{
  "n_head": 4,
  "rope_base": 85600.0,
  "qk_norm": true,
  "bias": "none",
  "init_std_up": 0.0271,
  "optimizer": "laprop"
}
MLP neurons of a small language model. Each row is named by its layer, matrix (down: output weights) and neuron, and shows model dimensions 0-127. Each number is 500 + 50 x the weight over its row's rms, rounded and kept within 0 to 999. Numbers have three digits each. A neuron's up and down rows have the sign that makes its largest values positive.
A block is one neuron, or neurons of one layer that tend to fire together. After each block is what it responds to, as a language model described it from the Wikipedia text at the highest values.

L15.down33:375580488536521517510460534577453478488572472590497495564532479480586466501491518581488614607470489497490398464475597612617521434462539571462570422425484556453560506524490502503478467536467445537604577530482481475573548561520509523471510395502482562528563440429567445489440489437497564417496553463505557512603478505620485480555519456444469499542449409486427511609545534558519502513551
L15.down687:514453643482443525605488442521593445444443501515595471598466539492503449461469472489600522500544476478544511453516510555577541488490404421420534564479490448450532557524564432479578444532524538490550597429579515498508535438565479533417360517500538484527508549576596429463407441472466538576464441473547573510475489482475624576432571550472501519529574511549479514485611493522467515477610
L15.down843:487526559467551391635521459448460523487439516510523473650518347616590549412356498540549681530521497501553447475489514531462487508523559455470509520479515507502573474493522509430532496446512552514459515516494451461540506581471424553494479477508480517549543516509463479552498581552517501408446542472530559522500571469489505417520503482507465522438501482501454498583495500481498471489416
L15.down1009:522533480485491435541510472428532428517504599472552477459463451554472482521484527509458377415515591558530544518465507426452503489470531491462513560480503483564537528497532604495531496523437573436390464583501371481377522498482493540470570597490537554476583457469563555518619520570495576479524432465480512477489523428578498512497582471568428520552470512532594526500526535575539466410541
Responds to: First-name ending pieces

L6.down30:565574530468504476529516540476619500532456554565573510454520464465482514532427478468401479524455474535498565501537486566511524497506509482511545512521630476596589481505591468428506487488529429552461390709502490468493476415574576621444544562531546530444477504501563503501529522539572503470484513472466379426564419453572498491389454501499521559442500514522476545526520446562543515432561
L6.down221:484574526515535524541513506448450571507375532566534487510511485523474470484512541517422425511482502530584535498464442476527461484462526486476538513468515514520457504516453479489394596577540467560554525620411488488525475372518488489449426448463490509519526511514484573523546447462475494436414455530553553526491550414520523445549538510611557552341486474475547584523462505517530483490512
L6.down235:502467471513540559496581482515482433464500449406546503510465464437511501474496470540563509564512502556485493552411566485541520473519565517608500564541498477482447578514500574449420609451562477537562500524568490455544533586505468404556524451484552518581535516537520574475539486503514523525577503546478531480422482562528605423486541407538541369481510496539482455624628528579410521410546
L6.down293:481523572546533471539665472510479467482530473498583564476602598490444452514471468574582446527499575453457472517473455559560497398515379481499512460471621547521452509653507510503488471579441462563524548498391479564471508518510486483505498603479421529472529531452530441529532540514436432484479514417447468547556416526462529506633419492549529563474561512464506529543504472546523488477494
L6.down330:534555482472465548486424522468418458553419518524517426537513529434488555487469400481510544511472489513479558557438448525458351442483459502523482525497530462556482426514477362463593443568554478445482505623533552478487523570533503467455532480495601566550478504541512510596575570401536455424553567522422435499521483494513495508522465528538506437470524480483490504567504445503588542437481
L6.down484:448540541629492553437456500488506472560623493559515506601464492485547489406452512607497453524536481490535400513478479477443469568566460553515564516489497425469515509540513466504519448544523492499531547566403517416537644508454453522527400589532607560513476486533535472586464561466489472416540411587480508507521426601543496571473448464534598583499532530459539450541505613490471543476460
L6.down490:446512474519567475531460531464490544500472495501427522605502493616486545464457494511341462458574431544548535505517601525478459472498438612548509466491556384506424501484448483420515535547461438524514494541475503506529547397510521572499592519459463546488543542508559511488529483534511571468478514444544421493463548598467469499478400496515497562460494574586573531579589543503540581547512
L6.down524:546494497606526452464541535537538446492607417553485523458502446493462404495507546539411481483571513514567552489573510508458479574524450499553496504400537484464487497483424485497562444496462523535414573569500500461439536472497460468527509481593358580504533678535413464482555525459499505540446570452640522535542486541515492591403494474466440535476501522460497494509414585491453574561475
L6.down554:406455503457503410480422585424500617489515531611504476473499441496561486530458409496473526560470535511568482385511582427573515528463486516484427497537517534568582417578464435473416531437525509596501549575551541470509499435605546482539450497427474493437479427559497446471562492488567454529459423522436530520461503636490500569543444461455509398419468565497442510348444469484472518509393
L6.down600:498566610513475493484518433505584467513546489491474456522486365542482517581535547466487544400407420539493549508402493545546596547414568560503522491547478554489477504507477490539543427543513420480550457632559454467569455402484455454382506553567541616466453498471459542490498620502480444538584512539440432552443566477554563477511528471552499494480489572554469445522411467501531489472510
L6.down630:469568498469447466413543525532503540507425488486535444484527514444454459491498551531392382570488497536539451448463585475447477474515536562366520478577423390506517498423439520465427565644430462480512533492544476573564570517353503497422494484497489465514527335501477585459516475483517543537539474456476482508422577442438517447630470457452441510573483506442560406458561501459478606496582
L6.down734:526558519441469474465587564479510510480420566555523557489526509510383518531453495446497511379452506523495488451494528468449413428586486501451485497491440480496422520506446453545425500465403518520512429533463459555572542484444431572462507443486558418516506437498432514560547541500605590465537425527471441569456526476492522481526453498606512462501558469405469502549490507574436527475451
L6.down816:403500485563585506421544533480440505556429494500493513424579505540543487461431520469543472603460427460441507500449514472437494451511580539566570569483575465526571404521504494507450496531382603422522485435460410417572429496454518561512484476434484548398492501435456530532510538389556463528500477506539450508523493519363438552548453470578508518511508442563474512519463408481497642457489
L6.down829:471528475514445444471451594467443425513459480463515502521516544477398581492551506519364555524464512511380420413555563501607514492443518464542479555480517497467584540544536527454507436473515480425479547569570557526493535483436530450527463465488598552458494467484487476558493430485434509560526536497537481444579512574460458537522528512424530460535498586491481427464500635519373436513591
L6.down952:387454601431500490563428504478494507538437553545511577595448557527384549408411543524475446428513595504561501551452552528554501508533566521560479486516509540490518467561406600545442498500494410459527484404438440492489502488447486583520552519507507490504542480398552510510445452409546479527537467446482481519489568574575516483561539564456508445550529568523460571386504539571572532505505
L6.down972:575526506401483506506443462595573465488496405476487582572557486520473534464447492528460463547556541554463528559546574531526483526492487522398496469505516497489554441590545522514540465550547502438555613251455583571391556516476486475479538441531505468499496570592529465519454475586468468458544580485571519559536550483625505406565561496533487560479503559552439474532498536417481472564527
Responds to: Mid-word fragments, esp. "chart"

L6.down289:514476428581490512552541553543493519500531490495515429585560462482477381427460396536507538444571544486535546537576473593523429499542502436561469417427494527441508536429464574537572489529531523484471476597441619467476551446516546470446519583526432462511596455556563544544483545554499465462553479595519457447532512494497468574531539474540489584531575643501414501441499541529523575563468
L6.down333:524413514516483487472409544514463436550554507458417500480481525498516469500431585493489624521500482472503482529514445490431330461535512388528483495538516483517629471528570457488502513510502503437501562507374514487389489485483491464470490560497510471477465544432490509565546477548491398473454401446494493498507470511583508496540613518588533532489460602518479428523460451539482517434520
L6.down344:520542427443492568486475516493428446519550508478549487409452455470565492570528548526498495458535507554483562501390575528546503486540393438509432539523544460573495501524448636530520489564473490446447490626447467404409385466520477424544472409551437508483490582457531597512514518534498466497482464530459515414514557533611490583477491540577580545504542519458520505497466551519527534527497
L6.down497:458414462533408552525477436480430473583429403484505504558455506478574440500491497498476446492478431493548538527583481477489542410468518486551506505443594486540481443493520491567498488412517508456391526567511555410616562459534575564491476527513489471554454479539577499481410433484476363525513509531511522510372436539522487527554509514516444572499432545514446518490510510440541559520459
L6.down669:482425476479546481517444439448572474534528528513504459413549488483364577478534432533439540509563501554526577545469525535532551466458518443530425450487466478457572510580550509512469511450553460501550475525574490513473543480500442502479478456458529518470559551493412475475507514500520402412470442543477465524467526540501528517527481492481463573545474567482519534499488511476521520585527
L6.down762:513457474437472517534547497510544459488512540525495562586602513400492487425492516518433550482410556527573479510425465574480618543474546482523458517511414456487468517526515434589432555512504508529410482573506555523514461430594470534566464464497445508561479468389494525421461444594588564503526532516479480508568488583543557501414498507462571466609416515531448544549535563496477513528510
L6.down778:486585442439551501530400483469555450477559489441516593460475502485510557485508644501559635452442511406497441484488533567568546556514545512484465556448526518497416495544484567460457542544543513474428484598521461595502532532475563534546485496528510490521456515436476468523575501519482509444486560448463580542521567515466397557473429558585464527490462584431443524578566497560529479557470
L6.down784:452560479561483497546478527443502549526446500488425500477489440555506529503515510595526566413588452504493536494525467508490393441442489463541570537518464558466534486495455402462431466504491479526397555503522529462552426481558526484510509515421495488505469465517547457398540603501469521441479493576471457528592525529553356460355524576416572533581461560366538400511565489511430492555363
L6.down798:426468541390507492469448479530521533628529538433474478501450485465619555480551558496580483475490485388396488505569537456416452516505459493432424516515544459448560402571418569452482545520521528544492560535454454457519502550454621533510481580531468425500435488526476546480532504561438556507465505540515526503535403629540478509369519559555514508384483465558623508578518480529513465547546
L6.down830:529456440566491401493522527504565481520543522498481481422645503488517489520596528567543453515510551484467542523500470397445459425522513485532488549472521556461504526545589433532404645499502491481633495582561579413490561533492500535494514549621495462472528521484469494561532539485540538477498534487545531470476503552455515601532495459537534553463557471527527485446391455479485502558542
L6.down869:561439513580500546590550540459454522447481472630514465413540552486511503581440496469476534464489449510397466440596453455483518512533560579558473479492469507467563447503522448513538497479554486582509563461470564415519460546591356486525459517467441443492440453483459499565516603582492461504474563574520482558513464497515417523432401446524456439497467443539502538472530552479555438476435
L6.down922:607486386535435510547573515534473501445521534619461520491638578510477500461453442491388547602434584501451530486497437512480459513510519476492559487548518591400630430504488503538490583537550503506566497440450574455491441522570502564477512598523526517513502477447453584495480452533544469473391471457532482407494436506575481531566511427530501549420448522491428565396567414553486584592465
L6.down965:476529573471462452621509477578532548496516454480405431473511517496533516512547510491489393545514496582500516509463472578541511538493525441488415561458461481471459542489551484441498481513467567568524465696540586397503536546498513468602492487497396542499494467473432470537469456459429447505522503499509470546532573508445485484490562425421479530430436528485495586544567486523425549525493
L6.down979:482541524529465461537598550429488399574476490598504455492502390482513521532550533540472630533499511419488441542461466505497540573449425447479558562573506477473550553484524495584470559493510465571447468491435523513552523522546432535432516508527487413493570559484543467515550556535605516391529570426523424516456473516476462435445517512560533444369554533430494520477515522547519520498427
L6.down980:461527508507467464466531575592530585494527495483470465461507471509511525475498500516473502610588562532420425458500459478472527431419501496535502524478491444601534490570569478537540443467437523496507461607489547447433430478525507470490505412464441529518625539421535512409485575507473455446485471495551580427549566541477426460594552592573586502476516488474623604465493540543588596499531
L6.down1007:487530523505397474519558482451543460536490471540476498531580424523433500513456481500501558483485489583472411487437491613481482491525490524484481528457482525520456471568616489527525495581560580509573509800419474357460468484527469516448460547515441476475489609503494481456595554505457515424414494526504541476469565541569430527548574556466557455511422531405439525674536474527473481576441
Responds to: Possessive markers

L8.down248:475449605537438523463432502550549520439538379498497514529588426501455552441477462558484481531425498449460446499560558454484503442522570522544460503442366456515528555584407443377525539520566566548555491620440567488493578474423468463445523505540505490539495441491442456467480431457446458418478488469440514470498491530493498512574543510411556554444538596477500450561489487539551566524468
Responds to: Possessives and word endings

L8.down540:498557485412515478518455448454466485454557491503560561508460428572579474520526401482618524489493424454572628560370535478514452498466482448478513495487466583412532448456493497484456493587420527472513473576482392449457521499456459483486480523504462508526510639517494499488533550571524436546571470532573405502494448569565523500424498577611551456427509439573472532460543403454563441516623
Responds to: Sentence-initial subject pronouns

L6.down44:502487519543437481492466505536513528525547441496529526345488513449446523529426522420528546507524539504547476505451549483460581582430487455487487487520556463441550539511559504529531510496496520617479441455426482508420475514435549557415470518518453504506520465490580515412522450465670435524508431470453508478540486426480552410477476498529465399412553456484532478516474532478530403493496
L6.down76:403472482499492451578497486526563487459502548399555552449449514449528443399492496453453536584494473449574465479419494469462550474537502590494404466445470521544520506543516441429497489371526561555496443489467531421451570504461498500551454502454466469508511565477405438541470524448490395597509621566417603500468431394404473471503522499489399463511479505535467511456584428484520523460564
L6.down215:563495461470462544546522503510513532509506538430480573425623561390429525538507587618437435427517510480566515475456485553476408533477481502490508489427478502473525509535493423457512516523556583422487434538517484442476476496485499496491499564557642493464572494552445486487504571498443477625510409477453544433426471476475505485552478441333533490548551527482490504487570386469492508477432
L6.down296:480516497464486439456537476428521495603475542510441466527472519439506539455539545437535482510504489484458531526477504510483425548515511616626510519594463509365512626492526542489530483571507547437498542442521414546522541489473532525538467568497481551413490461530507469542490512490529428586475540510421470588522504436498489500506509539438528452504514549505517412492484465450503467494480
L6.down299:571468567464555492498541430520490414512485595555534533543431488505501455473473499564469534430501438556494498546493472452424472511464419477524618431539504437513496475626500468546500518587546489417560543515452442445561530344442464402538431446482501472528502533515502492503494526487541468529469590463478420473469500466611502521498495495530477519509522495499470499511523473547434571488507
L6.down350:509501485535469420487501578607462513484510526454531491442468462388522508463552513534522459551508506427503466588410560613500448407441419514481472471528383418536418501444420540428574453449423554380447462520533475475520594494460529514485455442578468517535458636477504606552517550438570472484453488538461491519447513394552446503530457503501516422461487446493483534490471468463523555465550
L6.down354:428523505412513476464477420484533543517432454359488547453519502591475489479481622499489489502460538534546489499486499501580576483532484466502470516485577515456468490496462546475464535571444399497402509446516427490455508518522602436494424484592527482441637533508531502564603521527507560506498498536457527457497514492459497503540489487561540455626505499506404612491461521514439514464499
L6.down638:442549550463571510488475492560471528477417465416380548405456528491504438452409553505428479450559491487412458471441482521431444539556500432459532580525532581513500514497429576428533535419590478544502474416558440486548596474508494545587486429458509535453482497568501468480495472484425488512497485515452574522480455486493498487517502479556586484519522467499514507435550489482456529508444
L6.down689:445467459552584509514559547544488466462499486580468552509480574485413571536490481489516443494468491519524521568514500474499427478491509598564492409476497541565503549489486476518523470472495422445540485692551561539479387502581502482530479509627506533545445504549516543562486620515552426388508505571522430518525467575481366529493504390416448459408545454573527442487469448543467463528479
L6.down705:550523509674499409552544533560478481500543531467522467571563487500553509503558430586595436558492454560512470543476420511531428495544517528563454506530516454512528554448568457503501567491563532560470389457599496508463536515491547549510541430528508441511528669496437482479543537477576591487496462578443451419492440401374533510542419500509506542493504440466475510486574545544459459434530
L6.down747:520466498383511567487460477496472498476471411510507582548507508575551509438448456454510515482485448482460526579530472472544529458438519563418450543423517367505534376475501461526494564480557434515498473431589508602453485521569585468593526490456474559489511565530545472556549543537490581472478485509568538492539521547476503497529475597496510602573572536511519459464519467510488532571508
L6.down764:355457466468533488553481527564487516464546500537583499463476642520494363547496485491516442533498506538515514396446565544536550509454600455518502508506505546457563534519492475469513554462498473511416490632433595482524460462505486477390531477431508522513481521433557490439482343493448491537573535489507478536531556512447520507464447544502448557563481446482542601511437503549497520565524
L6.down861:505418449607497453486478507464447524444557407482515497489502515402519451518507502543389449484481498605466578468532501531499521519395514574517430506491465529541460495464460411527533549561496545576494536594503528428486525511621507520495548526484430462505553611451535538536445501498515441511576448602473478489509466461450572492495407540516545570482432378565520525492516502514473521574492
L6.down867:547440548513538456535553561472480532557600472473507593474582506489456515459409506401519483388570440484466419563577496480486425551542456584464488584423514562424565523440519612466552508506482534532476610451509457490578446508549552598553461464378486518572467631478418536604538542473503613490492556494564495538494406580582477532449533554496468530475569502538486412532475452580497471485455
L6.down942:521515551423523478476475516463483573461558437478473650624480413520472414432464508522471479455516493469614593418456512560527516465489578586458459496517474533569509446487536555501604452559443438505528536506555473588437523557492498504383464533608436507557542469505470516548507529457494487554592377556423538487467536473387487534462460488440531445604535470522491471385525523537435488513403
L6.down945:398491481402557584507503504528473465533467433610463532525508507476502474546501521390546599421475501540461553468419597531551624407535441628468417579535506490514504549511436493397499502506516462547579409472507468459540473496560544530449442474577556561530526529492535509515571465438499481589522393583511567541474583479488502574565533485433506491601474466569491502514497503461489463546433
Responds to: Mid-word subword fragments

L8.down822:473510521459479475499441517525537537508484536572499519564503527456544500542527442358498547493522487541464547436521516552397450472477501498546529556485528480573515546499497458436423508456539471359502430456414604452455459519492483520531529559511518490575517443444506473446478478507406530537472553520547457561473499517556490441452463559450493515453522545501556444446497525487504502455466
Responds to: Word-final subword pieces

L15.down213:456548463551566593447484512508579464390501497497503496481439455562457532524446483536549484476493451444511528421499470506535496463463568410466437509493594455510543501535545426572414526495521492438459415418475552511526482473485445560651426561505531524516520461433522431520499541487455612449579507546532556494520499513482502473389457525551514412416532524527510604463520498437492424526504
L15.down587:545546420527500538393602592489548592461478496549524590492510479486517576494514446403539465463507536511550420477521484401535425524488553411436495534454451526503502590529574578404497476511418491446561468364433517501449453494494462509454483527571522401543507502372461556471474430512429534497479548463530430467553406456489476559508436508529536406447500478491477464406610502541527565563514
L15.down858:560483451550549527532466465463472496471417530495539551564550377492481516522466539547464530510522502483499470441563550453482534540530515528480517465499493531459455533514482498419526472612543544471473590461439540495438480551480481469536487431527596531485451458482623508461481384508547504466469474567456600461481533560515561541513462519503530453398486442452573450528475507545502451552591
L15.down983:451439506498449486460500546599609557426438536477434473497594557505475506459440507407510478479489540530556547520554492534471426479520524554462543463463475509466460520397468464415518487572454517596489536464508556498541493509543440509450492528532482569532507495358531500561512519518418442458558524530536425617507437532482451492485494490581539464512490485434475479477527511502480592561521
Responds to: Partitive "of" after quantities

L8.down572:488512499471530492515493483464484571521471425527521481500536516463489461516560434414414546469526503578510454426476582572498458407483469467542507495435486507601502451456538448465484520590546468512492454409485535581452474479506545439491527441517572495564588490525505519407520518385541566484543568525480482529571480490517463442539539459513522494464533450513599501509550494500468496500552
Responds to: Predictable word-completion pieces